Part of a small language model's weights.
Size: 26 layers, 6 heads of 32 (2 for keys and values), MLP 768 GELU, vocabulary 2048.
MLP neurons of a small language model. Each row is named by its layer, matrix (down: output weights) and neuron, and shows model dimensions 0-191. Each number is 500 + 25 x the weight over its row's rms, rounded and kept within 0 to 999. Numbers have three digits each.
A block is one neuron, or neurons of one layer that tend to fire together. After each block is what it responds to, as a language model described it from the Wikipedia text at the highest values.

L5.down41:492474516479525473539481518489546551540489521530480523516521499548499519521454514445519538504528532499518509441473496500510472464484506463465540486512528476534493474490531484533491488523509540474503484504440479508534486505494493502521492508511502518482529503542510523508500487546534507480560535485508493499504488497502489495516496490511522523462554539491479497518516492516505483505524513551516523492518463498496430491496499492522486489472502470477490511497505521516448492521482488510513494453460482524527535526512549510448510513520512499524484485528476447518524486559489464513
L5.down95:466521433479480499484501494489526536495480491517518461539487479464493498536486550501513479506492545458513510475518520477510473460519483460535461521503520503506527528445485514497503484501486527511515509513524472516516470470533501497496532456496505521487465499483510505525485518514484493470532505470505510481499486488464523451480512487501471490484511545508485493445505469527482544473509462486545499455503511503457483513528521494522462489573473531508516488508491525486505503445540504522501507507455528484495544468504497502534488463504456531489479515543529506494518494453536541466
L5.down130:497526478498483447510502457481498471521499500487483491496508493508483504504555511502498494497521521484475474482508515498535486505506443479512488484501483475519515510503525523527497493527492464507471501538520513500553516489469509458496528525515545526537548534527470465498502472525532529554554463555469478515494515468517462504510491497502549501484508466470461501452494466521521467475498525522499505495509473524477476538545489511473486522486517480449475525528500496485521445523513497490475495464498504465448463416503481485496508464507487538484472525491474478498513493529510472489
L5.down183:449442522536482491523512536527516510508523512527448482482501529464506519524491496502480457552466533522517496473460489481525509479490505516497498513468482510526527488489511491561483487548516534456466495497487484494500469497487543509502509513486510517506529524511490515529536504503565506465514501501505474492527493473524502496505467485470480547467497512542504561444495511503515499543517489522530529500477466497513500499514495494438477497538491466513506513519466476519493509478500507497481519495441507531503502502509582422516522510486492467486486468503464491527510484502481502484
L5.down213:479471464475513474485527513462508482517471466458483482505471471461523509488512509476518482464517505476488546506551511504531490485507508496496444476508505480524460478543514506514543497502489512511492529441477490482482478487517465510501516499515483493529498475503571528488507542460466556483510503488512519501524506504504463520486513501530476495475510551526504523492484495497490491494492479559505511489508447491518510498524490503479455480519442525541553451495465504523454502524482495505537511494504525509474537469521482481483480471499505504511488485473559511534561461544503505501
L5.down352:438524490453505494478537533499502476477516500509485473490485511498462515499480526461468516487523494492524563494499519521488456519520532508480496485478510552529486488465520517545492502465521483498478493551488556473514519490493497485529470479483510484499490485554467502478497533500544468486514466507474496497537444516466521544494476506516491460486481522535498515529489480511491470545504538462462535517492523487509496434525500512516495513531481501444509500502488519478515525503491512537500458534525522515514507496480521519522496529491510524523426486458447489497520513471485510511
L5.down445:492520484539507537506516516541486520503486484493485482483467523466501529507516494495529455506494519493481511504523467502502479500529526490518444513495479495449503501528489504481471475483493519528497520531522541534526512486513499483512558465525533546529475564497511517540509505532486526476486513497534532525548453498498480496501470521503516490486498540523491467462447479516483532462523495497499502462537460568521482525477506502521463439514490453517491489536498519476504496465573526487501489492531499522487492474478534503546525528523507492492471464508530503473506508529491518487
L5.down563:492481490492493451505490471519518476506535510461507504520489535490504502534492459513497509522465496523479533518509482489482518499504509462505484486512540482530471495494514518493526489513525476469460488487464456525483491492502494472443489522489480480445466483433488516518505499525472482487475491471493487490467503517507525530499530476497510499461451512507487514446529507509481496528518454495485490499483523506503464476502515495466449495518516547490521502513484463493501511454517526519534471503475521483558468440507554500485486481504548486560503516491498497568431487510500500559
Description: Word-opening fragments, mainly "com"

L2.down257:469520504521476493544549500485498505494480474477465509428523474466496442497491496516461478502508469470464502477538483463480477500530467489526489507473481500510541543506537482521459510512510491495461486494480542472524539499515517485554521504484540485518530493514490446515493474491516484460490518491556528484490525469504500512531556489487475480489511482505475484510479488478463475526468511494491540478532477504559481516506510496521511567541495452523479511502475541508493487472474493491495543532491513497484528470488489547490475509508509508459488493542508481515504491489451499498
L2.down379:513524505448493490540518470455474481495471488504504442489527512499567536490498538515451479522461482518482500497526480472515506521470508490476512471497485503555492483484494516461489466520509495519498464473495476508507485490526461517537500501497509440492506515517500489496543523451502482515474490483549482520462492503494481526535500542484512508504504517519490475481470521504492489473503440493493497519497433469503502530489475484504501502495465479521521515486489477480521475495485499481484529572491481511468525541447510537453501533471535515455442464478518505489470539511492505509
L2.down397:502511498486542486511491492453481530520482523510481477497502502495494537507517484459498509474463483502518506487496499538476527518481482469478537501505491484460549484538519526446542500522525484507498488473494502497516485530515425501496450474515552499457498496511499470551461500523479482498467444500479509498483488480559506527565485491478521503511532518474487488529505524533472507517506459532462463537505451506475493497516538559477521468479444495485506554462515477509479538524496495485517541531500499503503531471492489562482475505480486482476515486511522508495505499507504495499
L2.down448:502483449520513459515491482452519502478544500515440478502523527515493491517468492484504471492451481530460487455480492527493534506526529517540535444500461497494503469497508506474487514543507538500517481466472466479501530513514482482496481502510511499460473443484490469539492516510503502493478466470514472490492476520504467511523479523496533506501492476503485481492502504509501493495512502495491517516547477508449525447493533480490504515469475510516511517486487475498489578485490472485522506564459500474529510494508522501461445464464490481498526501525542444496464507524510523446
L2.down477:508541528506477495448476458496538460502528465508482524575486547513500534472435527518526530495505504488517516489500435551506458508478475476478523463507487476474496531487498513498536472482479489507498479480473489530513529509494530547451506546480503504516488531543508499474525521510492533550504500493507513497467467545470510520516463506487491514494539540500511488526525503483505497515464467493527500540515543499497460494524476487519496481507464513465524545509447496509489506495461477500500513511519521505459504488522490502477491480466503486462457515532529492500513498535483529476
L2.down486:481477491472476519533521498438504498521501491507489530540501482482523482530503534479448504539496511504536496495494517499483498533527493543515444552507483519451509472498513493464499543512483504508508497518510433486530523498463511498545494492477534467555489521515496491536490533506461448487520496526462522514523493487503556543546513496483501491516474502481493449458490500552500490464499485540524502510513506498482500462479484512523506478481480510511526506511515519508508421508543497505493492480511515506500491483488515498529538530493504511509470450497460469452530455462479493493
L2.down630:472510500526503509500520474483518542521463461475524503471533526546542534510498495499436510532527466503504515510458480527489440494472522469487503469486524490481536473534513490515537471525477494538488480474491487526528496554506506517472518503497508497487491541492458499460469484493499471481495537481504511519484460480522512495503494513467504505428511471517453544513493499476499537506496455529471530482513487502469497453517506522512510470474509539508526501521477526490492513483445505467504533478459547454467499513484539495492535534491503486490459505535484506544528522504525482516
L2.down722:509513507484485517482464493517490477498467467538493484501512525516561536497445501494518484510527475503496488521554479510495491541495468501488510500526510525533497436485485486505509489476494496535528490496498517481495514501495479484506468459519528450489499502498510515501467526493477511484433506496483516480464478533552466483515491486489484471525462479473511489497505496496525443502456478527492504518476449506504497566487567484527517529558495523488501481424511520531521501495510489496487509503436511523462481462528517476481466490488492488501490463520514471533515436519490491497
Description: Mid-word fragments, esp. "ring"

L5.down64:470547453508521506461483491491508465483479469513484492517500481470534512501495537465503490502473481514518493507529497508492491527501454444535496504493487504486533520513499498483479487477528518510510487425514477496491508484552490509481534462491488525488499469513536526479491481484466476508510452507569500484495501538494469486511510510532522501489513535537522494493549481524485542471540484511473485510510507481539544577465540494548421486488494497487504498539478460540526523497506494476520530505541512474521513483468499535526508463477478497470487535507484481471506504506493477478
L5.down81:520483483483480493496478525448511513456486469521493514510474530537511482471513536482481496498500479475515520514525500517489473539517537514504484493528505530527534501510520506530489475475499523466535478491485456454484525517514464479482487503537502449513482484529513526474530505505542499500559497491503527532423500514530436518491536501495516482532505496513487479448462481487490491483557497515512503515528482545541500525539548505542478529476491471515517511504502522560500560521506510503536533481506524479537495512543447536496507511495472484529483502489474498491494500457510508490
L5.down148:477526474485462523503493485473510518510518442465465505489516481523475509498500485504448530501535507507482493478514496502539505494487545525501513502497530504505537499483487494508499514520518507540563501539542486465470476483520517518497536516493489509519460524512502519527511469501526483530498523486527465549501499488544515487523482451505509460469467547537503458459524504504546478437464442472506498537482495497516548507429490464518488445491480469517544546501522490528523516481496502447506483519477508508528521516518489498508500509507487491482494483456507477479540508508504534505
L5.down297:484478506477513502503537519504550482483502533484494528511497512494498549509524504492522520477478522508498529515489487499522502493494488480478476508476546494455523509488468502479442515461516504476548482490526495508509515559571468519519488497508452504558539493508520522524511516484500529481485485537544475529478499510476431474470515507495525507528487546548489491451518521482466498464495518535497477490459490456478510507504448506506517491487486470498478540516512453510452516522471501529498498537510508492539539489511460516445472478467499509510481525500502536493546508496536482500
L5.down592:516449503537482506531494511489491507461456511488484545471503563506496527531481499529492504493498475545524508489501497484477511514543519472488520479489532456537506467521512447500555453458531550526446499461508523480484475490497495511510486505443500526507487507531425518492471492511463508511512519540513472509501429503510494526539478506501488480500495490479508459484517452502489468554513495517505519491493493500531508495518543492539485492513466530491467521536531448498524507531509531515472459520514536494494494525519488517526521468489498528518492520495489508510525477509517477484
L5.down636:496468453478484536485495495510478523474452501518487506539498483487533519531524464502475518524459468514485527505517500492487497472495468476529480454488448490486490518541534523517478486537512529500478469475528514462510500524484533454521515531520480488545485485518470531498506484526482439514471528519513462491508480489459507506468450477491480527532461510479489516531510474530494530502528487491481493492461462508552507574544502491534520498502492517527493511494517480517534476494509487474518495520494520479525529441486478495502460484511505518493515506464436484529549469496492529498
L5.down720:494535476474480527516482488525526483504497512462496491478535526482515491495506503493502498550452487466496477491521529535533516524510502476500539507468515523527479525514484520504516504486579499500518489505500507485499473482500477498509502498479500460505510468511497541477513485500517470506481487492510548511482490532553490475504457490508503451532519514468530457527536505516485537470517464512554493489478457495485513498448515493478512500557502502449525491530546555496519509484536495504465487486518511508513546515505514494464501440507550512440517532447532495459483488528494529539
L5.down752:467510492488492524488502522468489471489527478500518427521464511501489525450491471482507494449516496505454491453511505483495540454535521540525445510502499522520541523544491471483521509521510474521507519490485493484487489496488487506493513546519491484514496509534495513460515498466496517475516526520480534523488496470482505528470495511529501481483477508485441475487548536460548567471479478529511510526471489505497481485444508507478518468542514535496512540500498482524507495492505519465489519529516465464512516467509487484488515521527521526505548517489531495505572455525527519485
Description: Determiners after "the"

L5.down122:513517473494491497509525514515474490512484542528492538499499491483508511493488511519510500491490500483496525504512535517524493529506507573471514532520543569532493506478535460490490512514506487534521487525505505481477460467512454537452511511463505460519482497532491510500505480477479506477490522476477501520554464490486517501511509536479483497439499538527503476505458514529563439474464444518526536502530488516526491523489483465495476471494454495518485521542484521530472510490517481471532502525487520493502470440452476483470470523453475514475497512487529529484495488510496528471
L5.down312:498488497526538537503512475520495509548472480541502516508489474548505489484550503493507477491530463494527511471487491530511476491502528505517544555519502491455483502471463517509521460544470508497496531473491509513521533541515510514501499466526494448504500519515484505540478497477479494528479559496459472498542477493476521564472503480516494521535520498509505475515485505509527458421497543518512503498493510554479505531532523526457481490500499512516508479526551496476548470499550516528540488503500542486475522474488480496480485544542485510491482472514463514487512473509514494512
L5.down410:471509487493496480504502494482498509505520565492473548493549502520488499511455551459519513468471503500506480499509472516550511477509525477500486500484521481495494501517472515476473527501464545528496486437502507497495487467506524495521497477462492442529511431469495473512512547481499487525470524473510466537534493499529522482450496496481454490514485511530471509434466527507536463469470469528491529503490558502490509511525483499496484524515483493522487486479492453491484474489508469489527463515474460526505509510494504502463517462448523501495485489493534506498488551511546531481
L5.down494:488518489517467482459501500503543509501472530531540507456470500521536500466501497514459507489509503521467490549527551508537503529465517439510530497497538490521507471493500491484520503494527523486470494465511518490495512485507505495506553515479519511485526521473472476530471500531492493515435443499482491529504489500473475495517493515508527508480469506507513448510522498449519492530482483498506501555504483558497516516461502469541495488520504449525508482477511458479524504467497548465493503529487520510457549486550525494536554500498502456501518518504532477527458543498503497524
L5.down542:511526497490534513510541530561472493488479454527487452545525502467470497524517503519480479479482457493508515478484497488535521501519515498470528533498486502516470514477495466445491520498501484548472511508505498513477468523477490506540473478470492448478519492531476547547451508503508497481487499516514541498459468519501523471489473526511507510481516519503498503489495472462516506525484530522478460505482515528535487500518492513483528466502500499477515467465495485447451465542490486452506486483496481543532472490515470477509466459530500534541536493505490537489502568512489464533
L5.down579:467462507522492498533502478527492526504493493472513518514468500474453494507451517466501536465477531496520498534503488520519495523470529455495502549488466507445504458501515493482500493488516487467497490472522518495452486495468471528504559484443484519470511461494507464515500526471506494489542494449488502491471513494523485479480451550539510468477502524492499483501488501519483543490527486465498471509504539491505489507497457481539474530514480470531540513526519521518471507446445548509505516476468491510517505499529494528479482504486522490491517501461503462500543487554541545493
L5.down618:496539461507514517532512498491450485512464469488495491493474462510548538476566507514514513449490522531519473496509476517510502505516462528467497481509500487523534522445537485518508444552471486497474514513524507485488498528487482526500485488501461500481508533487453479488493546509460482526496545538465497497529512447466484492480470526511542551533533514506470492468498540514530502437502515501532522498505551564473522506527494517528502502516484493531535519502516500507481487494507485511525526526485458477511494484504491471517505526513492492466516492479522506484512491529521473448
L5.down734:547497457495510500524452483522483509471501534572520506506522474466473507479502519492527493418511493463516502538521511440480484532474499466499498475523519506466531532530483464472527478523496510512471502498534466492495476503522525532464508510518538469485495488536527476503533500506470498488511462473531524501461491544490510497497529505500524532492481542518455471518497514480514495439518502508500498503501458513509481523491496546494455485497485414491539465544484528484497491494511492473504501525521542534505522479527504508482507552503504483515508471474509488478488495493525474515
Description: Clause-linking conjunctions

L2.down52:557484477522476530484465473477538459514486484502519535533452500524501511483486555515510539521516477516475482504488486496459536525496522518512521493496491495497495495482497538531454446532481449481515493510473465457488495520475483506523494494544512532519505510495491547491531493504483536505491483506528524428482510499490524531518512478500488480522506512522515522478518509519482491527508479517492523472478463524474545478536503516512483515489505519508525529496510513512590510470538485443480492474489518494494474480514527450452458510517499464514486484463480459457520476489509498530
L2.down395:512508508506491532500506486489472534480475516502467517507464470535505489504546520537530474481510508501517425521510489487505507563474479478492491494475482522443508499488497515476470514483520478497507489492490488461498483506507490503534537515544494536489492478442454480477493491467493510513527485457488502535520489550518482506481566515520474489518549462489464492534559492495475484533502495545433473493517520508516490496525487500492488500472509528458472519481489478523539546486525471475488518499507539431513535529481539529512478507486505510509507500478543516539496511482520476497
L2.down490:455557450520495527521503540492544518513482504515474513477502491527488524500510499481522512486499516555505494505526510470489476564491436497477483489476520504477492512507480477526506488464541558477466539562489532526483508519492523513454514485515492556537535560524482506488523471506497498492493528496439517493521495487491518539481502510514525431503497492528481499494544464495469505507514504478499487500520491484520510510534524537494475497497508495492501514486521522519502498454501502460505477519484503475472490503509534502472466554523452439450494539503478491486487498504507483479
L2.down541:463479492498516500490476552526471471512511476441505519513482506477501538512468489473482530491475444493488500534513539522478490535519493496544508495477495499486455486431531530499543486519500510503491515437490479531502505463545494501507497486533481459495526495487508494515466460474499474494498533475502505501490512497474477468514454546472512459480497499553491527479487469519477471562506475507493516471480522507494520495527524483503477496512456480503522470513457510480478496544438516527498543494531518491513489527519496493500490503491542506505486504549509537482482497475465430521
L2.down562:525508492490527482561523509470472493524481525492513489468498548477514506489483532529491500484503516502504481528490510532501495493497484524553525505475509501499515520467421484484518478462524524463494545488533458497494542506471495511500514512527472500471502521459529483503492515514481520494492523495434508540492462491471500497484533489567485517528501514475495477455506490500502509483494500519526493448521535482529525536522515518524525498534448543538496533512481523468442496537530512475501510458481472498470528473472514531505539521449498531500514488490538529488469517492479491458
L2.down576:470504503501462479497514522513485499556532519512525490511524527497511491528500479535483505526509490465464479502493511477503488505469501474463529500496489515489509508507519455489505489483454519520475498530503487529520487479513482518471509487537485539470513503505483521478499509483573484507522499455507476548520528534470508514525513482498496495495540496545483469516505470588512544454518454465510533505479502503500500507510487494488469498523523501523511485543505507485521468507504509524468521452430492484438486487448466515521450489462498505470493488499496539501569475494457519537
L2.down662:520541483510500532467519479528527485518483508544497498507481461500482515480541515467489475494520500490470518481499485482480484479512523514520494495466508460515462504510540479515470523524515438500535483494513497478525477489507463479526468506463458511468520445509496479434475483518529529491498532523529460462522486527480544479526509508511505462492536469526524470528477509482513487520508441507493524513480474487495490498515470426453491527506509545477516506487508479462500500477466479525517567481518496484504482507498496515546524559489504460511512475543482488517530502470471523500
L2.down691:540502513514534502497492518440462477490504513489490526483495458501534533522501487529523473457484495498551483482518480501495504483469511489525462476461470462546525516537526457529487465465484519478480516502518563540478521517504491495465514471531460465486506523476478523518520508460546503503501484509476461550476503500460488532489517536524495478508524457484488543491499492525480505525438497493469545503494501509498479500494458475497484492534496485500488559521502486488497540473478545479509497474482515490485488494456493491489500557475506474486467480449512534525541524503488484509
Description: Word-initial fragment tokens

L2.down59:474498500455502521473482470503490513484507515506529503513492561485533516493489490523454467489517561537502497501513527503422437502517486526492488514482504467495475480535543547536512478503501499503551517541495511500538513514500485477495497537516508508498486528516481475466492494493501494494509468521489487501506497482494472501452499526474490514472544500527467464478567437490478455479497486521478514512511506491504483478479497512499549524522492452502498443437515468494456501482464528471506538467545505467525500515484476537495481522482536555498492497495502485504506504479516515481
L2.down83:559492535499554526453494491462496535502499512541469510495511502518515513523497482505501482504483497510529472531465516496474499502505503515458501493523473526491501481504500483506451516493452515505533481457488506483481440518510486498513514496514524534468477509504483465477505509547490455493510468535467545494511497477504542539450555487536484447525506469454543464485509508481475463559516464524505539483501504452491480494517482492468511516497500477540508528535562467509498499497530500476458512490506491478493525526503489490508519496548515522545461481523514511525509507520503465516
L2.down181:523507463474479472446486488510510545502483520507532462524537499456472561519507474484509471518506539481486469480439516517544513480491487529522530468460538482511543530527485531480486508491500481503548526555521494496497480455482472487482523498519514521534478456495474475450514495513481476518503468501472478465507505476513546527506518515499522485499520515506492478499545542527521519503526511530484507501500522451508558499478483531477501495493495510468462504524488520519465491514458470507517516488483490483508482472491508463495447487501499481526462517475466531459510535453499501523
L2.down217:469518514503493509564469519528475475478529519478517500494477491481546501505476506498506454512461592488500532487481507471479502468525513474482484509467532498507486527519527492496472474556489494509479437477562501474524499488513531533523443491482484522521488486478447528522499462530496524562520479496506455535446466494495452492476501507473513450473541537471484519500498480522468531482488471508515495531529510500487467505484521495519499473514482497502517511505447523510440496465515487493484501525534503527512520490510497515501473510518480499494489493505496472485501534519493504517
L2.down313:544451470509521481458498519505493493487500497495477562482478538493465526528475518508506548533464493544445494494480518509485518435524523478480463440497472466495531474519523480504513508524463489522493451519493467496543497513506495513497484506527482494454490534489534493535467501461493521471498519547515531521503508551517454513473482533506521473533527509498475499496523524570536510532526517476480496451532492518469504482458507449528522522467501512512464523485482484492513506483503514501472527486500512499522460505501517511502504469498485511497527492483495523513498528538545510505
L2.down623:533508451526527514454528498508498517461484560471471517501500488490544519511540493483510540514527551536492472509493514468480519489471531511524508487481525511504520539482525504470497481550513520479466476471510523441458495489517540502451504523496495486515492488512494507492485503521500526512466546502480499512522506521563491483524498538484497473507501482489529493496507523529541472503491531502497514502504454492494512486497461515494477472526512498531472486511497472482477502517493557489493458513488562500462443481515550489519469555508472466491481533517549505520473524509557479490
L2.down674:526485500505518486510546475504476500502485494493487530454544470533488482454494528518488453485524511484510488552504503519501498533496471505505509532500494503492489494450466521510479473498519458442482466459572501556522524494491488541514518502509520521507486461541497486459512475526458477459479488514464488505543513480484463530503489520496518479504480495505465464510549519493500428472522495501541501482478495541533487525493475558509517482537504481473482495503498520486538514499471539501532486519494513529520487496462439501507500500452514483498503451523502519483543491483509488497
L2.down712:489485510520466483460536490495519511490467510521556527506541495483501486533537517518425505503524477485492517499472511505457506520504524543562509475507499480546536534480494550507474511527472499490515445522548499479478481501470484468476437458476525485514539549494509506471457499459545499489518500514491492514495514513503512530471497471491500531471460488486541487538488516485489522536488532502543498462503535499501478516500525505514511523509457492514464500486482494516526468511469511503476477501484493462493483486522524495514546496554524529503485479526507510527438484497501487469
Description: Word-continuation pieces after The/A

L13.down567:487485536488518483533510501478492488571455462500502518516507545505520506498471489502504498460536506520496509499462488521516483512502476476554536549499478518491501478478516529500458515526536516510502506458533465529470483456526510445518491477526509527499504511512453500454480511512506442538499522469492516504472529494491516513491475470462491485534479532545492560530494550547442516498512480517484501462482503515522522552516493502504506476504495514565484503523494484545501488505445495471517515477516485500488478481487492468526475476516488530493469537530500488470470506516511502476
Description: Clause-linking connectives

L2.down21:509520529467495521515467470454526526457523495473469477440500459524543532515549527525477503503493508531484473498508516474506498542510475502500540490499532514494525526494426481495478483498503473547499534496549516512557476492504493506503520521511502511491517507463485461497503515530478511504471490506508482520445501511513444506463533515532493463470500465518497475506482479451510458503509487515501535486476487509483516509511528530520548509495489470520516462517514560493535521503511537487483522512500447515492511471502511517493528542453500519536503547498502454462499535528501499489
L2.down157:515458486492486487507461424509474513521476522508521552493470477529536496479541518543490474519499524531537538474519505457488499533490526483538462529525460504481548510471530487471516468478494474482525512475515493482507545468473489498471491468491496495552434503454494519502496492468515432510474480483445515504493482467540509490531470497533484460472542472520505531458486449518549506494489542490481515521540525499494531486504514509501480544493526482507489490511508515489528510498498523493516496507468508524486479451510496478483470529491490490494517486513520511507466494495487493510
L2.down164:545525472451486473477507519489479499477446516513445474501486474494524503493530497532465514481510479515491484499568516501475465506563504478547506495472525545444483552554531506495515498501496489456472495518539536534490519443497536527521497483536477529514536535497503491467482538533452527494517515505490501526471472537500452501490462516512496507510469530484477506482489507469524526472513448511484474515521449511521505493498522519481515489474444516497490507501548497514494507474502525494481497474502498528489479485497536511491506499465533506512544493483509470510481488534489510494
L2.down333:481513504487504520459465456501505486501507461515518499506527544480530530476504460502532467496506490472514526519511504513449455538487516480517505469498471494465510494505535517522532488481504540532514494485498438528488459463493477549429484521540514516470476502504485482546492530481471517522473497486495506567482489493489493541488495496503488471493560511497502493506550501471532507475489521507555530512514506521540472473530517452498494509559503501482485534486478516484561535507516486458456542532514487490498534492493481482490510472508471472515481504498487498515510483542488484484
L2.down342:476492473475516532501528500532504501524466495475469478495486478491515524505517516479451468445522517518526464477482515474513516438480518501498511455486511457491527507504499452485472504493549519527491488521552525480465495474481463527489510512476527499500491485484477510514519572553468518471494527525486505491451470508522474515499480499498495520539472522450455501452517546492515500510511510488509514520520496513503489532486485487490534476511524501498478518559479563481479514564529483491501450522492488489484485470512502454537485536531469504517475497512498515456499506533523494528
L2.down356:541490494484522496524530503519527526477484497514519519522530488504512497482522518516515470510508461476553472448510527472504455495520475491443506501527478507507510469486491470496522508542492476538518534490516508525486488485518503561476518488543538464463501521507460517462492542502529501522476512528506519470468470513493490508511500492504454502470546459508467526494496443500513460503500526526519485470431475563479519507455517454509510483475520481457519483470507527489491486509487467483500513518507504486506491505539513475498571548550502476512498494470506508488470475501512463510
L2.down460:527512500490478473539452547481506459542491529534506460488522514521493521500491487489496496526502518458451519516505514476511501449530496479532501533510549493455505559498480474490468484528514481460500511483541497506476506466517493510520510480453499523521454479504468442517485529533498501479481467519509481486494516522532484496449429501506496483479535524508528510469499503498470495561529508482517491480492483490507496527493503498540527525475502502485513485518462497546485529491509457505425464476491496548511504462500520493506514491467497519546481510485528545507481472497470487498
L2.down561:549446495456504488515535501545509497490437513489497492477498533498498490509534505491505486542496515466533512498542519471480503496447486494522506457466491477465501496528493518538469466440508491528464467495516501530513463428520490557515468448477516502508510514511466513503495518508454480516498479502508511496464476495506504504490491516493482500481488506488466572444476457492513524488517482497505500489514525508482535528481487486499540472500471458461520464511482540474551505530479470505475493531479495495493512459482544498536510501495479499497507473503481514465471501492512453525
Description: Section heading markers

L13.down277:478473467493465476519495493509509532527528479456498485502489516497538510539514518483519506463483532487502553491503510530522515535483500502479515486510471474543483462539487471485486481486515482442510503477545504508552517517536472523515523511531496524479500493501493561527479485504493514520491558483466470459456518491487520491518491493487532498487483498530509506492523475489507517518518526437551477509516495497503493536536511473515458508503503555460499521510483479509472522494496450516529532466498499555459435474469539497499486464504484467520493484508531460478527480471483480540
Description: Mid-word fragments

L13.down229:518504485547480485501483446504488533475493499495470527490511443505518502497537505512530462480489478467458522494514517559509488498504484482467442478471504500531485532505524531553498501539538517526530472456465496496497501476481455494482481478509536460516488496517546488499528511488514483505490468498524499497450500499467493492452481453478455463462480507519499453488502501495513494538493526456514471468512502485498482498503498522512508470508501531505468475506521469503516475522527514543461501510461494472481522513466498453480521479495540518559487495517462463530459453484521509490
Description: Predictable word and line completions

L5.down54:517533468503478448464495499476456483538518483484475431529496506525469551500531507563500518518560486482450491497471484456525472525545476466532520475489515520515487472485529488466483492536492474512551526515520503502486551501480478522508491505498506550497507488514485453483477504508473483530467499501480512480456526510547535488502504502530484500516479463487487530466532506498533504507483543485513507537484537497508497498547502497499502497516489493466532523491504490489466480521505434521496520441513499474465498475505508523504482506529513514505511470523480473505534463512547504505
L5.down134:482522489484494478478501522521503501533467494460507516484487486461509516480520522501521501460530532510507488511537505488524450528473482502504498474490478504466481519498518501577516438474547522492508540517502486523521493515515519534536506485580521501470554540467506509481496511483477504498499496521487510523502533528492514498508501493466516509510486505553467484526494518496532523485491475503537499514474474541526515499550525559459513529511497455465531475495502483495460474512503487526485498519539423508490534477506482467506491517494448467510534508504531517541528500527510537477
L5.down210:516516532460497503440506485483546478443465558470482472553486513464474523528471493509513497484508453502512509505505545514500468507531460486481485517533507465495522481456510510503489550510509479528484515502539502493467507472476522536507463532539540510514517451497483514536488497478490510557464489513511491507505513494484470471511486494487474458468501503515484489486525504491545496487573494490473493494512493453494536534541548519496532488468448507487489496502493516461490488513486490479503441529503483468479485498479522539517514483498510499533503464497506512476523447487482474501
L5.down228:507513487503541490494515486506501470488490524508542480497547477469461475505491531511532517507512497475538535495531531557510488512485507479488454502501509485482518513473497508503488505535468502488482513512510476494523485479449483509516469524510531466505516516533504508476431489490467535513530493485520487502510485504491501524510529482528507447492514467480496575465465542494475523516501473497515545532502454474493505526570451546534520506511491479501458473519503506473501483488503529439535510463491510474517536458502520512524440499496543467511512476528471487506488463464515479482
L5.down419:514539476478510520474544479504551484508539484513455493490503497525500546451538470551526471455478480484511504528480487480471520496450485472503464488504478508518533495510512532488513446508504489486472488505524497493545514455520535508502504518535530526533508534498477463503505496538486500497493548511485548496493475525506479522524502520504450478466478500484485505460528554481510457512518526522472476496461481502508456501548492466482518492526448516506484512504502494503505457524503491520471487503498520508457510540454490518487484545511483482462492480508521490469532479499555473460
L5.down503:527571481508455521479487525525510482496488464516481429531524516514542496478483454494513555539479528509488524514480520499552481485507495475489507515501524510566514535524520497499509518523482483492472498532484516478496474501533519465537482503484526493545539513523482497465477518498520487509532506524543531456524478533516509506545489514486535516474521505502498504509543525483514480491495458528522515495504492517493505473445491455471513512466519488503514476514521515507536459481534500522504520525504505471468528502551530505491548530487503536487532537504492486515528440500536494482
L5.down585:475492528464498567464498510489532532496486505470495463496470518481495532483483485502495530461509503527489487497487563553501479483458523485518515489488515499523458474495520499523547467528461535496484522469452500553528502516485519511493489511525475527520442546466468520527500477494474497478509497462479526505467464508471469520447553515477508497479484530471499527492528523479536505476517495455438511499535487521490525493534547481528513501512479515494497525497475509509509465529492473494504534464518491527501516474534494502470466498517481535508475489526541483480484484486506494454
L5.down589:525518499504557486504485544490494524506504505473470513488464532495519447536500523483492533523517501467500458497537553505491526540515524460478489464498484467491509478489507508522508499508532440518519482504507491483521499444526491515477491528495537539475510487479509502518499466481511509518502477480499522474514538510544538499507495494516449513475485482481527486481500512559500506502502438500538457513504502508520482462513512497483530539491468518489499440504528491471532496535513419480462535506551470487524527531482464517469535496494538514499507516548495493465473512502508476513
Description: Infobox line breaks, "pro" prefixes

L13.down605:520537477495484519516475496539559460480495544496477514497498506473513500490498532531495446465527521490502466492494531510540520534524496494532541468456495515509537497473494528499510496482502499434500453478505498532485483431484513490494478482501492508476476500520495468491523470509467462545477523470500457509514543529535513482484503542486501523471469491544491469448547489517537505521526507537477543472484527478476518521519515466488480465535493471531474543516514523504484534507477511473509503519513517514509498500475503531500492513518492510480483566521528526529505493516483468461
Description: Word-initial "a" token